From a checkpoint of a small transformer trained on Wikipedia.
Size: 21 layers, 4 heads of 64, MLP 1024 GELU, vocabulary 32000.
Training: a variant of Adam for these matrices, 7078 steps.
MLP neurons of a small language model. Each row is named by its layer, matrix (up: input weights) and neuron, and shows model dimensions 128-255. Each number is 128 + 32 x the weight over its row's rms, rounded and kept within 0 to 255. Numbers have three digits each.
A block is one neuron, or neurons of one layer that tend to fire together. After each block is what it responds to, as a language model described it from the Wikipedia text at the highest values.

L3.up39:179114112139122077116168154155143139125109099131096149130120157138124154141125198078130203089087129132120122139151220133190147134110129095103098127108125137098102129113135132105090145193103130111072138073141186091143146149133121158111152186085137172154134157124128149183140163080084100053061049077113081208129139091145145121114176135099126139221170156145113097129124101109114102141163
L3.up276:097182113152136085107178089147126134196082170156123157144130089093125072133118209104112179142143166142141136122125163142160112151101146098088136208160046159118140170097081126167155136121113072137074111088142132120100148128069160107146176176130156177151134205076140091142083134112125078093112100123124070133141142122119142120144179134125072126156162158113077152144127154153131128148110
L3.up334:143168100175140108112161136127126153145141152165120140095095153104137135101134174133136112105134127119158131133140134106095123104160126172135117159117130112100156126115112125108110152132114153169079113116156159100185151127123180134118179143083105129135189137147141147156081168092134142129135095153121074145127109142136158100204076178137200180167140166130164135119110079142103134201119
L3.up366:082091094173113101102170138187126094124141062122131137181111154153098133167137125084127192130052113087103134078164128131150148118111176117105138165105094204094112118106174113145199202125119194110134123100097135160100150177030164144113148097080098168108109122148115120162113141140158088092139094138152130137132113136134125142137126080103037076227136150144107099077169148135101137101134
L3.up442:135134091153130175126123117160080096167190113145065193152061137145145108132120112104134141170112128094114117116103126178115134177136149138131176133137132113128124081148120116162107153055091119154144196126154141085128135128127119147151137128137130085142137082134096079105161095126117145092099070176140122142115114107060131170126080111114092090117136161111078074069178165158138155124160
L3.up512:101133135158074127106209157183127106107119137121108144177115172111144084136119148133083197109124059101155130134167120063112131152159142147117127194111126140094140130111058116126144110168114092141168133125088140132169117154102114134070190130064120128139150126119123087152082111108173077100126100180155146125120121104106193149181134165151103131203140094080125118167119122095180154137140
L3.up647:105203080165144210099159131140116129199166142132061168162064116145139106154147115115127151170139083071115118107132156158121140188180129129135154140157125100084178134125174091171120175094067142149164162141142110134148099150111137129110212163145104087178135139114134084079125102126102155116129050198107124124136103132099085149166089136140128090105132076117112095091147186097158144162149
L3.up650:116147097129136175152116137135122120174188131124097171211064135163126112121150162165138101165163129034129133147097113182122116131199145124137134151107083112119125078129168126123105152073087116114111143139140104145173139126123134173125153158122137102144123117111140094059076133156139147123070110117092112150131121094135112135141159085128114034110102166055077106099144117148136203149091
Description: Capitalized item-initial words. First capitalized word or word-piece opening a list item, table cell, heading, or multiword name, e.g. Digital download, Excluded, National American.

L3.up34:150134122175126141095179110157128150186146126136048180162089131085164092131161112103069124128146130095109118115091110141093113175139120139112152132157089115092134057120149085118093182105133134092158159129177140083172148121177146158202171140129161150115137134064104136124069138154076116107078088154132150127134078100062099174125103130137138148132186132102106085107099120086126180128126
L3.up97:108100120158108082104165180183117095160186112180094132137093154112097123118099128116104137174127214089127136102146104161096137173178156080122106139130084168104130182101138123197152091065113172152153118125138132125140141151085138142127196079168139062099167101119119125147142119118094155168147102171080120196141106137189119101144070128064102140108042160080155156109126173215202136089138
L3.up116:130129081127120114164163109186122130207211142130062169163080136159171145106138128115123121202096117085150127158094154178095127145125129126104187162133088137098084089136166112137073179109082196136098156088154185051158142140153113169191187101113161115164118161121160147097129108099063121105089085146131120098138117142087114127118136132135140109140149143112070070098096112173170133153141
L3.up200:184160149173143114092164101174093128166149109148073160159086133139134077125165111095105149137163138102136112160139152167118101157095124141169140185141100139070081087135091107114122165145084100095139118135161157112115113117115116117245167147122161119111163139109102135132084136124078134125083078184135063166146084130085127209148113137137086155180146116099072110126121134126141179099156
L3.up236:181129091169145124101200184174141079195138149172097144135080186110117104165131132191148227123101110055106137161120188141115124196163064148116099146124183090113161181124152127183164103066123125134131104100150132168135118130086192124152166120073152111072165130123099107129088091129069207144122152145099115096129099091110132142151119108161115128113147095083125134113163110076140140162092
L3.up744:089106059137142105126145153179144059154148152150114159161098211151129110097172126153112111166084138025134155123077129113112121123156093156115125115095095202167081163100158150177152113108076069182108120081139150144118130137096117168096221085102128115167121137092067140097137076070133098143133070100130141145114092155147131107161135105154158071104102130116063165115164176128173156113071
L3.up980:133140110149121137103136138208103179166173106111084175174068173158184170117146138162166120151153136096136136184115093179135127165128112130120150153108059123130101037132154118127109139126101161103114182149160134061152160152158134151159137106092153117151116119115152098067099120102124131112091075174122126099131102123096078165144094112074114093143146136082084090095123116093160165153108
L3.up1008:148107105119132167080151184144128112151170143139123152126119209130078121202150141135125157157127185073081124133145127177118121176188133056117131130098147146145111151181161131190110098089116154132138125083098179134155152115103147174120172106114133116062084151096118077178111176118102170147079106146083143161119108105167141134127140090054122129114117187081143165144159086133126110121109
Description: Name-start tokens in lists. First token of personal names, often foreign-looking, or of three-letter country codes, at the start of table cells or list entries, such as Mik(ko), Sergey, SVK.

L10.up414:172183132128128139128140116161094080175149120164107129147115189083126135078095092142141132092088109062092122120122115147086125129123085172111140118086188130181158151167133128162167141145083161188099140089124097199129158159103156142135143128147146136177139163123090075097113118160065154128134134138161166150152117127094110201073172094079084126167108126098169170104106114080136158148131
L10.up904:140144087164136153094122133174098060131123134200128144125094186082119116144141103176157128080132092077093132133084119151093157159140055148101136116144171119133111170182065127140118119150116152168084140098115163174105162105105172135114141132114139157117173090130126123169051081133128197139144148153113104186130113115137139160144065128142154148133123133090173134124148159084166102121099
Description: Personal name tokens. Word pieces of people's first names and surnames, mostly Indian or South Asian, in tables, credit lists and prose, e.g. Prasad, Krishna, Kumar, Lee.

L10.up800:104093128103133143072146142213119115157163154155131140098112139136124122094127176140095085144154131036094143147081125072119141119160078107138214103152128213115120103105094108161157142107108144149136106100102178145173160116100120172165182133133149179100122097078067124103097106203125141106124099134100099083123076179133174122121136168136097109149148050130182126167123166106158128144099
L10.up876:137103119126143148132193066226127122167165156202128135089101164159144107116111180123080119116111175083142136136096179147098111195172156093135155093132090183120128071150107099120156143160099127128113144041142140142162121114118098173134136144133134170070122145072109144109088094159136138098085150154081155113130050030091091136110115173117083077103164072114139165156123122100141197124117
Description: Table cell separators. Pipe separators and numbers in Wikipedia tables, mainly late-row cells in sports statistics such as "| 0 |", "352 |", "0+1 | 0".

L2.up498:110096107156123139171160100157152079111165154139102170147115166168117113142131141093134132104158099064174163163143137130113164126151159125152134194189115157094115104147122127097152193160083160020129126189149140151133156127099097141054153155096097159143128167127124133101138113120104072126137106111109096133120116114120132131150168195136157166174159083087121146146143092125174118092101
L2.up697:138133092167149151152139089149128114123139149107115144165121133137074146185132162076145150104142084088174135135082129132135129131119130068096144215182118148106085081174131114094141181161101123033114111165158160142122114128074093150086178157097107172115091139074151127107169099117157090151103129105083112142125127137055107188174117146129097174178158135114171135145144121158122127078075
L2.up708:158119045158152171125098083168152113130118166152103155177129151114091096174135152083108142088128145092136114181110106162159107162128109094107158193146045183097131085127156112137141150175091131061105133123160140104160118107076108162089195149089136137125090124062151128124115134127097071123155099111091130135141091151078084163129136189094075063152162169139119124135113127109121128078059
L2.up841:138124104093112157155175122155106094160161174120100167166100185166101079114115124112141088118154139049132150178128124139118133156116144122154119162152105163119149090137125148111186143130114108095128111139166116131181058109146100090156149105039132138088092157078118118129150116154133090133121136154128083125120085120110138116174120138085114125149146103047129106125097144092170164083082
Description: Table and infobox separators. Pipe cells between columns in Wikipedia tables, especially the last one before a row ends, plus colons after infobox field names such as Motto: or Allegiance:.

L2.up98:093093119088129109175098095185180127101106130107116135149145153193125097144076101086089149113108162114131130129149187155125146180148176134114154143116159106116166117119120111092115163150119126119091141076124187085136094079161087145197107156105141146066110176107149118094128088130112080111098129204170132119108108090109152174125092128084128166200149119109104141122084083053129131086100
L2.up430:159121119129129193166153064178159147185204156093095129133102104105162126101153140120082117119141153142139112136143199158168153105170187123095135167148122100109147128130171120114121163152126142124127146103147151077108117118112080173076125105098101103158158136142154141115090165120064101139049108154187112130121118085099112101131136146132159195141122165150074139157115093120204160175145
L2.up583:146099118138115100182127092133160124145139149145102151121133109131120130100100101064095197103130167158187125097105178186104147151115123181111208195161095121070158081108127128107128169149119117121155110106127159108169113043109102164179128153140159142080115149103134141072139099128085063115104112129097131122112128101114108144092125097165135182140175160098104136141075113129146081112108
L2.up817:090133120169110117097156157209168120172132166138096155157100112113156076140121154108115214126094165119129135096099183144178132207114109072055112167095111091119150170116085144143143112174091113175134119090159134092094101121149173142193157136134153130124144144146136128104063065122107100129137125140160126093139142067129132135069104085133125113161143177122093143112105161126166097151157
Description: Noun and suffix endings. Word-final suffixes such as -ology, -ological, -ly, and abstract nouns closing a phrase, e.g. theology, arts, season, time, music.

L3.up133:178186079143149179141139063074104145168145201146131152164132139211163089166140125099150142128101162110108131110132160223101118106140167066118134131118153138118180094104194130069130153095122143099166110146117105098128112102086086136090107205151144155115074160155146125075106154127117203145122105165122085074119148154189098128117099113131122154176137132110123098126152149164132113107106
L3.up289:135147100121182140184124086154127096097130147196122155150132128075113063189105108081069130115118091113101118135092134155157157150118143109067169189127135156147068089165110123100137176185082129088154162189129127085158121080128142176111148138138150161069152177162088077108131134108143097161101122107170161159121128147108100224133112128142060086203146183130144116088108133103116095129084
L3.up347:127163072120150187161141061100123111185125162109126150173123129162109059157142122097125113144125140108085124113098146196118162108136110049062136142136145124118147092121207132122141172106106145127158145151142120098128083082103146141193127139124151117100162177190148081085171174106092141178154103191071082076131133156136107161101122140108096115156108150122138094131129170190139126124081
L3.up548:127152075155124153132142061127107108181132109144123146156123112151074097161149137103101135089106147121078114125091116192135145131106121049082163116181096144142143125167177111138171123097089103091141132124137121102106078089067130147191129067128162136108128143126158095141155161109096120130095097128074114083128112104087123196099115129114117132141117171147110093135135115148143150117090
L3.up703:139098104136106178207107138106125115165145133183114147158134113104169117150129116155075120190094097103121109136105155158102179120077072124072142176110116148169181082158183123125159149103087137100194125172171154072115139120152129149128137110117139115110144175177151048079176166097135115126099091139156133098117147171110092120149119123156125118160134102140125076086099128110158087152120
L3.up763:114109117125162186100101154190102157150102186139105144171119125151166191109163132119104147127125135133084127190118090147128108107112094164166123073094098122128110107088122128117153113117033147166145192158198074148127150100140117161076128154153151162118140129097071118124074080102133081118147106132097162136125097134102104125237152165128126096149172103129124154123137135083119084132062
L3.up975:093169109163098090207119127151134191167096121156124146142120107134154122106120174112065177170161080142112117165072131131109133130130079135103082128148140111161086169113120121094089163116061094138173176100101153121162177095155172149087153144147198180155190170171127126025066124091102071116126105102083102086126140147117129069147131155149200155122115139141163113152096151119124119149129
L3.up982:067134102120130216195144077111157164128115142090126154121130112140146086178142136105106114222165095131117117078106155163145154117139112102086155115143093137107150112140212125114138168049096122141149176128167141157114072108144097113144149143143125105141094213170169070070209108127126070123105096171077158059125125140097123142092175177087115071136109145134158081146168199188157117144116
Description: Clause-ending commas. Commas ending a long clause or phrase mid-sentence in prose, before and, but, including, or a main clause after Although.

L10.up97:127177220163161201126158071132123126108152142131117156132092130102144136056139143110089119101108136116186141154071114115108127129125155126148150147167127157080155068105068119138132184161141127129158177119080076093146138092122140149166095152173123115107127128108121097102113121228155145120110171105124122102154035056092122089099155150129051114115166073142163123166134144051176102109092
L10.up388:100111195123130174114115167184155128110154128138137145153093124102172084122102135140108109117151128082117144183163102131154157131136132124142145096107134156133145116104086128111113172141076132144156137151106050128185160142133148185183090155140097088119113155170127120120118093175166164048161156101144142126112106081149093089094088109163127089108141058105114198135156152086197060166078
Description: Table row-end cells. Closing pipes and final cells at the end of wiki table rows, such as stat tables ending "0 |"; also late values in semicolon-separated number lists.

L10.up301:110135124150139158144064165110096129149128109110136176179123101128199098176147153160088151134141095117102117193095099175141119114157116177106117098052080104147175081140139127086092125155123153169135174178136103146138194139156122110102120113105139126121195191169142051128172129103128126128051078089102157172124112122170050078157155126151120152086133146089136076134104097128187111127107
L10.up777:162186158132136180150129137198061137134097146137086158185111119153108077176158164173117124140152097099131127143112137202127094135145087178159106086078144097120158133160108145147117104160113139164196150095111086138108125137162100144110164107097160115073149172128109077120105203143127168040127140122125112162100102138105126182142149128142108119115166107096091034134064079107154147127148
Description: Clause-boundary connectors. Commas, and also but and and, ending a completed clause before the next, e.g. after Although/When/Despite clauses ("Although…coal power, he…"); occasionally compound hyphens.

L3.up64:175118078114131117145069152125149147122127136074095123135149193093146183115169130108097130147127144096147089136143216142090150096126088093105080100115153110169115150181155048131113156100128157124102088152124156169161111167122163114107141116132151131112050160125068087069115141136133132154115131132150085118128129083122104148165081091133151150101163114045132165042136109097128142124115
L3.up94:182114084153078103131082159134148137120092128112133121123121223189113159071188175147155131087139146156151096158134178153089127090144153063148104146136131156159117143205179147149113120199094178114139141104131149132144145162107153097086133100160121066102061166111113089149121123122151134121149129119119111054070098098129122176168117107137155118125137072113046157087110101147145099133164
L3.up102:111117077112116144139088174146119111178165103123126137117135255155175143140182105106100112149109130123106170110126147183139128134110126114140116162066044141143178088148145173096131145087104148132097147127189160131144108102139153123169117104111135118130091124074101129117069051154093135112109125165137065091092030070134181112132100131101146107158148127074125129114203125161153113125111
L3.up414:151123079114197134175065104105176134180135093141106161112115122105159081113112096118121134131099132104130110091115212153158179138169167152088161159195135086136178131112187142073087164109102106107132120119153168147140103064135124107191150177162157130118144176153111148073167074127106115128104103111155170113117137127118095127133148129193105112142071159141068048085124160125109151122151
L3.up477:163119112129083104132101159120135194148142155060136133114132235068136152120177099121062151164120138137105072090123129134106159113146151067144079140132154091167132149160173114105146169134142149130070110140151130130132101135112090101139116121136103125164149172153077100141092105224076093166173161135126112127167127109099115158147147124115169137114138127112121148119188148119107195103132
L3.up501:158149129123156143164100147093101101182074084148106120092120203086109179115200105087121112103168105139077073117148182141177161180110178129109134110079113175142145158158108124129101147156168149147139102140129137146133109109063128129131069153174157162155144140140119066109133093143085091141126109119104110149142096077135146109136140135126190092142083155112132176121153189082130149107141
L3.up779:121126087144172142113143147125171162189147196164122147156115111180160132112146147135145133135192202113147126115113145172064118130168134169126164139184105094126162164168148121095081114084114152104110160116153175111168119098135101159110109137104119104157181108123206138064115092109075131117111100185124096097107117084144111073102117125157205137123124081131156093163107095156131200116119
L3.up991:115076140135148120107081038131149130104164148119089142144150178136131190112118066144174098111118080135117098129114131132096130141122064147111148141130123134115136141164148092090111075147128158147162113047131130107063151114079197141088164121128151138142171163125063083127153118152094159092082148166153114175194148114098127164164144124144180108152149111122125165097099176078170210076189
Description: Time phrases, compound nouns. Mostly "time" in set phrases (at the time, at any one time, a long time, spent time), plus compound-noun words and name pieces (gun control, Dubai Metro, Gian).

L2.up268:164138061117121102130121128176136095168209118173151130135119193101095069104158097137098086161075171063121131118109131193069105099133152182054128156142086209124115133128135123162140141097085109160139117082136157131165167105117122173101197040097144126161138136111091134111124141110069125109082047058148150185145119141139094121112152098120127085110111172074071151135121172165144217110102
L2.up758:101093105128111123171104129167098134166145144141113127111106238147134156096163103151110122174128142104148144121055081139164148123091098127145114144138135161126108147155173139144135145157086161119152163151116189155148119108113142116129132136128139149117106143116077131149105063127093103169097111103135157124117083096187152060141146089167136077128076090084106156144181185130182168118102
L2.up820:117115092143110095153135157169113103142165129178096139157113161121109097074114102127148095213114104074123110107113124155084148114145114171099113152114067178162086177160137124180160117133102119183166137093157175146158129132126138119146215061143143105181147161106091140062138127090130083106099079085098152194149133154161105150157105098137148112107109167104072133105101197193178174145137
L2.up865:121096105109093138163172148119108136119124080136111145169106173097106154099172131174120088200132082057137137105109147154086203104160124136135115113115075160162078168181144142180145096102121109177165123082144182132131142144137140152115196068116123096193103149119162097102134145064122094151055097126124162151130147161143121133178148063127172154076057114120062126147124173150183165137162
Description: Country codes in tables. Three-letter country codes (POL, SWE, NED, ITA) in sports result tables, after a pipe or inside parentheses next to athletes' names; more weakly country names and "Team".

L3.up36:152119123145174124093153047137132161142170143130102153153114057100149126181093137147174104107110116120128090147151121168129120166160132085096151149159101115022171088099104054112125166151110135116169148129162080080125183156125165111146141147137086120113139141113157117099168158117181145135160098185103126170172156164110060150167090175125087140141120194110112112064103126139174118127109
L3.up85:085166160130187141107138064127087150119129091149107121146128044118168114172062110090155106158117168119086121148153091150099125154123117070105154137142060097041123083060060102107127138124144125114171146132117067056125167117149131141117149122122136103160108127131181150141180144093182151043180113157096139158152165153098066142110083162114107074096120203138129126091068132125130124147116
L3.up157:141130127095126143166144109120128142124152108229140163119134109130092095100123072105133123124132147133082113167149130144109139164110106090150128155194109144129140069144128114067164103139121183126133138149190105133149075026170134092156115093106192163101110168119179100145108152112116117180069086180108142160129099112088098151103097144063130100102196132122078125104139087108134098163079
L3.up243:104148151111170142121128046123108142125154127167117125138127061086146122171077115100192114151121195114084113119150088143085143175120140055102156158167075093049115078054067095125119139138130145121168133109136078042117166124150143161102132134113152120162139124113177146117182180068156134052170101132108137177168163144097036128111091153097084101110116172138119138105079113125139137162105
L3.up247:112121065165144142127129163192124139191150051111103091138133168106153121119135126120150129143157138123094113167115111191127152158095095088094109137142095107144137110102155116134082165074049157138144184123161105090111131134136154100176170119099126107171097117045079125094104093087097131148108072135131081134103088106116139171177069149130134109120094098079103151057140193095152162143145
L3.up422:082167144123185137118124072113108125125174110111114137142133029103143109135071125104155110150136173124093119123125099164086148150114143077103173172156083128059133098023044092123115143091128143101161154123134058031145167103145132144116157132120131115164090101108156163153200129093150143080225100138101110133179147155087043124114067157120107109118107194102127130112080117150137153170107
L3.up640:110100078156096117118093088180107119193156110133108101153133135090154135133129127129165137157128134106082184116109088152115167160088112091146086144115105125121142096118106148133111147074085120111136192103193122079103131123101157115141151122151153079164118092048121096112094110090087140095141084149134102134096112128106068169137102129120081104118101121082074142055126190088143144131123
L3.up887:167166116151165102071154135193092118152090102218092160094117115139122155134148114118096175146146153142112116184114135105154088192145057107099100144151088080147115153117123140107128071214115146176097152135164098128141112108139120081159106147117189184105146149129141107090135162134073104123043122152110130129113116116095139118094107123073103101111220098161167123112093113122158121162131
Description: Such-as and linking prepositions. Function words that start an elaboration after a noun phrase, mostly such in such as lists, plus from, between, by, been, and overall in draft picks.

L2.up129:187118086163183104100152117194151164170092085147106164130112160100100176122113100082109125111144141132107126134134190139149125144172101142058093114131143092152131159138164134107131073179140190099086144127150184065088109138139112097170128094143115118127129137174137149081103086097137080127124093172169143099132109118128113123177097149102161175156117134087129164097124096129203168055179
L2.up288:108113072119085132125110167155125125188128100103134122107124197117114166097159120087115139138159128123108148160086154141151149152117132177129112134116129126134155126181156110132116139150095124090100144124161151115121072112147147116142119121107139141119094114085110105107054077100108122150050095142152082101104100095128151123129124126122164159157077109061129166094191146129171151111118
L2.up465:149104095099111162168128104152178174168121117142128167112119154126142127124136141119165145153095148105112121146165172135156162190191140097051132149128089124143188156136167119137059093168126202119126124082118174092140122113117132094132150114166155152164044128134155154139064133127120141150113099130088146100127121133169121110155131111108192121126075112097035132082135163089176159057173
L2.up741:146157102129146172155149089159128115210090116167097119111159120107171133097099140143125109103119071089098069147138175149106117166181136121095110109126113140080063160129183165155117090098113147087113152093095138083125137164131104094172142164098158144140088152096061087094146183100154128084027098140145126135106106110098124158193106168134147104126171140067161127079061162118149095089156
Description: Words expecting as/to/by. Words that usually take a fixed next word such as as, to or by: such (as), due (to), same (as), known, called, described.

L3.up196:095100116111203134156138092149139133141114191129091167163092146134106077148155115162128128134156090064117143160092177117169111123142169165128087121151150153120113157085158153111114142083115115112097158093121136168155100144113114097121188171096131151108154190141087101116092074142111140050133116080077151114114097096118145111205149158119150076234172112076117129150168112077138146160092
L3.up229:108078097081134101104136082193146092110119146140116138148110187114144135139148099182144112172121077092119122156110093152109096107164147155147131080141135145146118111103121138129138165114115147172085154078126090160168145149157151162117151127106122140173129126088153104129056085152144120063132157070097146082152113114130133133150136164133166073146166064093135105095117102086143133093076
L3.up244:132159076124145101104143030160119110146093142120140152178129117112112129105138123112121114099094137109132132120101167141146053123113183157182136191118111171105149122105184107107147147139144169116128148127090040126149106122069117109150091114169123127098150142158111146128141115167101126089172103115156106143136094080149112215119136140088110091123086111073120121131136149177139106076085
L3.up348:125105089095156112181105101153148130123090212112134154165123119131180108100149133126176124131089123104107112141158168130158144117106096081098192116144085142134126151068128109106141149156064179108093095102129133197123145098116110097104114153119103160138169149114142156139071113066091112122153154094137115137144144135161123136196185175174169125170134069172100085115108082059139132124116
L3.up564:126081037124110154114126122185097161129165154089120142177107162129119132131120085136107125187131056092078140137095110118149116124139131162134144135125153177135136165091128130086134126126093152145121134126118184114180104143128150115126109107080166149182093091119092123202095121139141107088131141087163131101121109129166142119182116177088175123148140071034118083114142148104152133110102
L3.up670:188088089118131162135178145177129118167122198141082152178096175154106142105176122171114109177135079070105148204077145109150148112154065182154114094131137176155115183106138149115127098142089118143138110099152148112155071137113109094097181175068185134177151149086102167103093122112125110171139115099127110087111099146136163096136146140140185147144106082114113117133137122119179121146102
L3.up720:176144069120126088112166038172102086129139129143129152159118154162123116153127096116156128089116174065158126154154170115117076150142176171165141162164117156074123137118160114101129136133111169107117113102106104176134155099091106104118167142108132186127138118141121117157075093134067144089105105117142100124133112094142127196113156107098155097126161138073091195158121062136132119079092
L3.up827:042097153084203133181115124151081139147087181087116146154123100156173119054159138175106090218156112128106128172069179073147144127122138162129109108113079124139121137097090130078128081124091111167110151124137111173157131105152130099134176197119119158137149116072129150123131087162108092116183146142081101050141110111072123082188133148175187124117180117131121164132104171106175116181134
Description: Table cells and headers. Cells in pipe- or semicolon-delimited tables such as stats, results and charts, including headers (Pts, Total, Title), numbers, and row-ending line breaks.

L2.up70:116131136123103179120097159113194058117109139120134163146120073201109113135131116078136115142135142110174120164153173190139122142144164118088141127126064149144189076089144124069149158146109128080121107127135085108125142099113105118128100132104112142169121178117159169061139167126068135129083108091090115191088138135182117106100129170117146104140108072140105053086090133150141133083157
L2.up467:094160084143122070164169138166142113115111132102102153136106143117158123136121138132143121143177142106125121169138141158123124121157110175093178127126117122108097140136106139138132163122115115140076110104096142117185173119097129168093156163079126136206164188113160092061103169094130086093135114075136139114133149131126149101063169136095114101156139109152145121153118113173190174147136
L2.up837:150101126102075134126206135122140107164093177136111160132108089154126174118133107126136101143136113096123132173182128100112166101126132134091118174168085124096180078071095117058137181127106173086152097107148103132199160137063127119116163144053109181162153161077142159165055158164174139090139104138138136059101149148123185088130151178111156044170163093129118104108126154087148136143122
L2.up919:133166049193149149154097111158107106175193137158074158171063178114154114156112150123113160174143119058103131137106149153102127191156096155145131134141088137104125106131134098162132185108085138128126167131160158114127125136130166112164155141138140152163123126091149110092136090105086134082096090182136116167151104110088095145157105156101102086163162164089103082093120175124145186115120
Description: Sports league and division names. Competition-tier words like Division, League and Conference in sports text and stat tables (NCAA Division I, American League), plus years in table cells and phrasal particles over and off.

L10.up11:046097165125170127147186140125103135135129138130117148162137072165167115118142165119066150158090089117136134159129121115104123135102118131092148177101036148111137182039103147076157109154092112164111118123094102103125125157082123100084118066148172218164107117100197073159096152106149102131133141166090080081144137109186122080115122162146139091145171163127128032150147152098155135119141
L10.up281:124112100161141076164168183123133163136119155173087152133106198142145128109122110193098159088100091112166132171150139110115093124154105159078127170068062167123122149112065139085120162161124120116117083109129148148190156148119094171088136097104139124167138092105137126132075144122182130110128120164164085175129107120135132129127126149112069052171150148178054075122112099091109114150115
Description: Start of list entries. First word of a new item after a delimiter in infoboxes, tables and lists, e.g. World War II, pop, Type 7.6, Liberal and Country.

L3.up31:150132117137107181110126112180160109179173179129100159170109146143132101122159125135121139096096103108140144151109141102195097109113173179137154163126145191092207084114134100156159151160140123089090134118190081093124098132087114145118153161075086098114114133107099146160112125176094107097117135132134092174133090085085131120137154162088084071164120103070069100116160130127119085107083
L3.up171:152113112131146129134196082163115113180144157111087175142107123135094156132159160123058146097120121068157148175057198126114124105153103094131142128181131162061121115124195137124172161145101136111119126109137137147131105109087096137162145168107122160087162170116096093089103107151131102163061135171069106111115076046085120167184094130116095139138161099165155054169150134117153101126082
L3.up173:170120098133156160141131090148161117145127130139113156174106140166082158136160128112123128097146077086131142154097132135177115105167163150143116167137139174094155058141182126123155149129102126054085119154128073123119067152071119134156127148068101096119092173107124122140121121163133101126112112095113115147113079071089116173108168127064093049163091110080156150142147140119117136068070
L3.up310:153091100111106191140172116160120168154143129102100156162093170124077118148156128146101119075133086101154160166086170137139116118103097071144150098134149155124145134150177156136109133166094098101092113140193160095116142118133096137125148144102118148119078108156120095065073101149116108153071123139111104089099075066120162159131093127127135111116168101074038093156177150102156126125046
L3.up391:139109060134144157130138106157176112157140144131109148175128141088109086144131107116110140117140057099118140162101142134180072127123156159121094226115138178110142103140153098181162162149091107080067172106205075091168087148114117164143194112077073110127135143107127113120125126155083103095158103123095125161133098106038124156164156165067083047118113146061177136128105144143122095113072
L3.up416:167066057099146155134197135165160135155147131117097173112113159146088095112136139095073100073130110092131159190077155103082144115166116152124149124093141187125132074160178153102160131112085134102085117136179170173187110129130108152170173114067128124104097134093103077131082120147154102123085108123138156160105057077128136130139100164057135092137152107099106142138128141061142136129091
L3.up505:116085096140164179103183101178138184119096175152078179193097164140136092163128178098105194133162103107112142146138122131154118166127106152123122142093109170143091128132154135134138117155092091119106151123151109137131091132096116170104171171085158117125157161155142072174075092110144087104108064112100171133114098105077132131150108181068123073191172099110078143128151125098111128124078
L3.up906:161141079091142145102156077158150124154146171141108143147101183116090069151134137140126079071166121066144137203105113088144087130147151156139113146108193161072113054120111123134145176200157158110102167139161134150144112135139152160114155148073118144096123116047103140115070127191116118125133161099131101135131091075113140148151115128071113147170113154052139108144110129080146124135084
Description: Table row-end pipe. The closing pipe at the end of a markdown-style Wikipedia table row, just before a line break, as in sports, election and discography tables.

L10.up549:133183159122155107122152124158150111130077154164153174134119100147130118140135208090098116129110140120067118192079150142084137173162104162104163060115144122112191083152151122072087108109133156209134184069120133111158154109143121102171090187110162146089135178152159120140130127086172113035114125147092134119113124115124131147181079129149141096095117103131144041078111109080138099112148
L10.up753:141155057086080183160154132087164179143093138120109165146114113123090106133168148181114128124106077110129125153092078198141127124177103157159221169133097118119158153129128140105064142130131131135158146120145107120203127110152142099102128134112160126151125123120156111125109083098106141131134099183113129108135123147128141133145132153155179133154093112105180058101130074125151123139062
Description: Clause-introducing connectives. Words that open a following clause, mostly that, plus which, where, when and because, as in ensure that, so that, school where.

L2.up209:174154072150112160069133070148104085154143203138098154187139119201105119118134137065121132130103196090168119121131162189101078138154206140156129193152101149114168045083160135076154137106148209086181139146104047119157144073091115118133116151152147151097158160166122157120084148187092161159144118167144098108110116103145085135102094132099124098157149104141117143132115111152140122095095
L2.up258:177176122146120109097189081184072091129171163155109135146121164104140100131103150130098152098137175099142124164148165107108080155106163167168152186146104167083158101119090104086137120152127148098149137143103099131189164094087114089141165138108169162124125107120135091150094099164068158061097141151113084081153117101144104204125108155101100095163233128094087133137122131093136137096087
L2.up603:159179095141165138095146066183088087145181168117117155213126141158137095111126171114075135103123140086114126137127117127137075145127193156161128190119071146106170060095155124085151145115115132097155153128089074100175145083114109139157167166139157141105134126134129120141093103201089136092126148122131095118126117085128092149143154128079104115194173119115108113147111116118147123080077
L2.up773:181175095165127149094164063141134090157149222146130148173120111177097113107106136076119167089120168093188129125126177152094077140131177157159157198165101134063168057099178135083144136115143223086187127133095074129118123079099124105137115193140133137104136124171152116134086137208079180151144115176107071089129100095139089143106093134102108113184190106150135104163132106154136121104095
Description: Table row ends. Line breaks closing a pipe-delimited table row, like stats, results or filmography rows; weaker on paragraph-final periods, such as "in 1996."

L10.up867:083137074143112126121196135167111094126104183113154175151121141114074114171111140104087104116130128108090137148136149143148170169161143086132162170138150163121161166090091112086118047064139121167141118128107232092156140107105085109107186113162153179100123094152152105155134057161152151164204106191145124074142101158197138127122078159154079150108177097145126108136141168091185094111088
L10.up985:151213110167208144057124132111121147145070161135136158145112135106103135160119113072138122074147149128110126173090110078120172162182094116091112159158166088111182053181132132073090092131140147125111158131181159088159116138098162096184176141164132189068112104182113154120106101137138134108169093182120129098117099066123070159179105145156108169134127181114103168157082152062101144129117
Description: "such as" example introducers. Mostly "such" right after a plural noun, starting an example list ("designers such as", "features such as"), plus opening parentheses, "more than", and existential "there".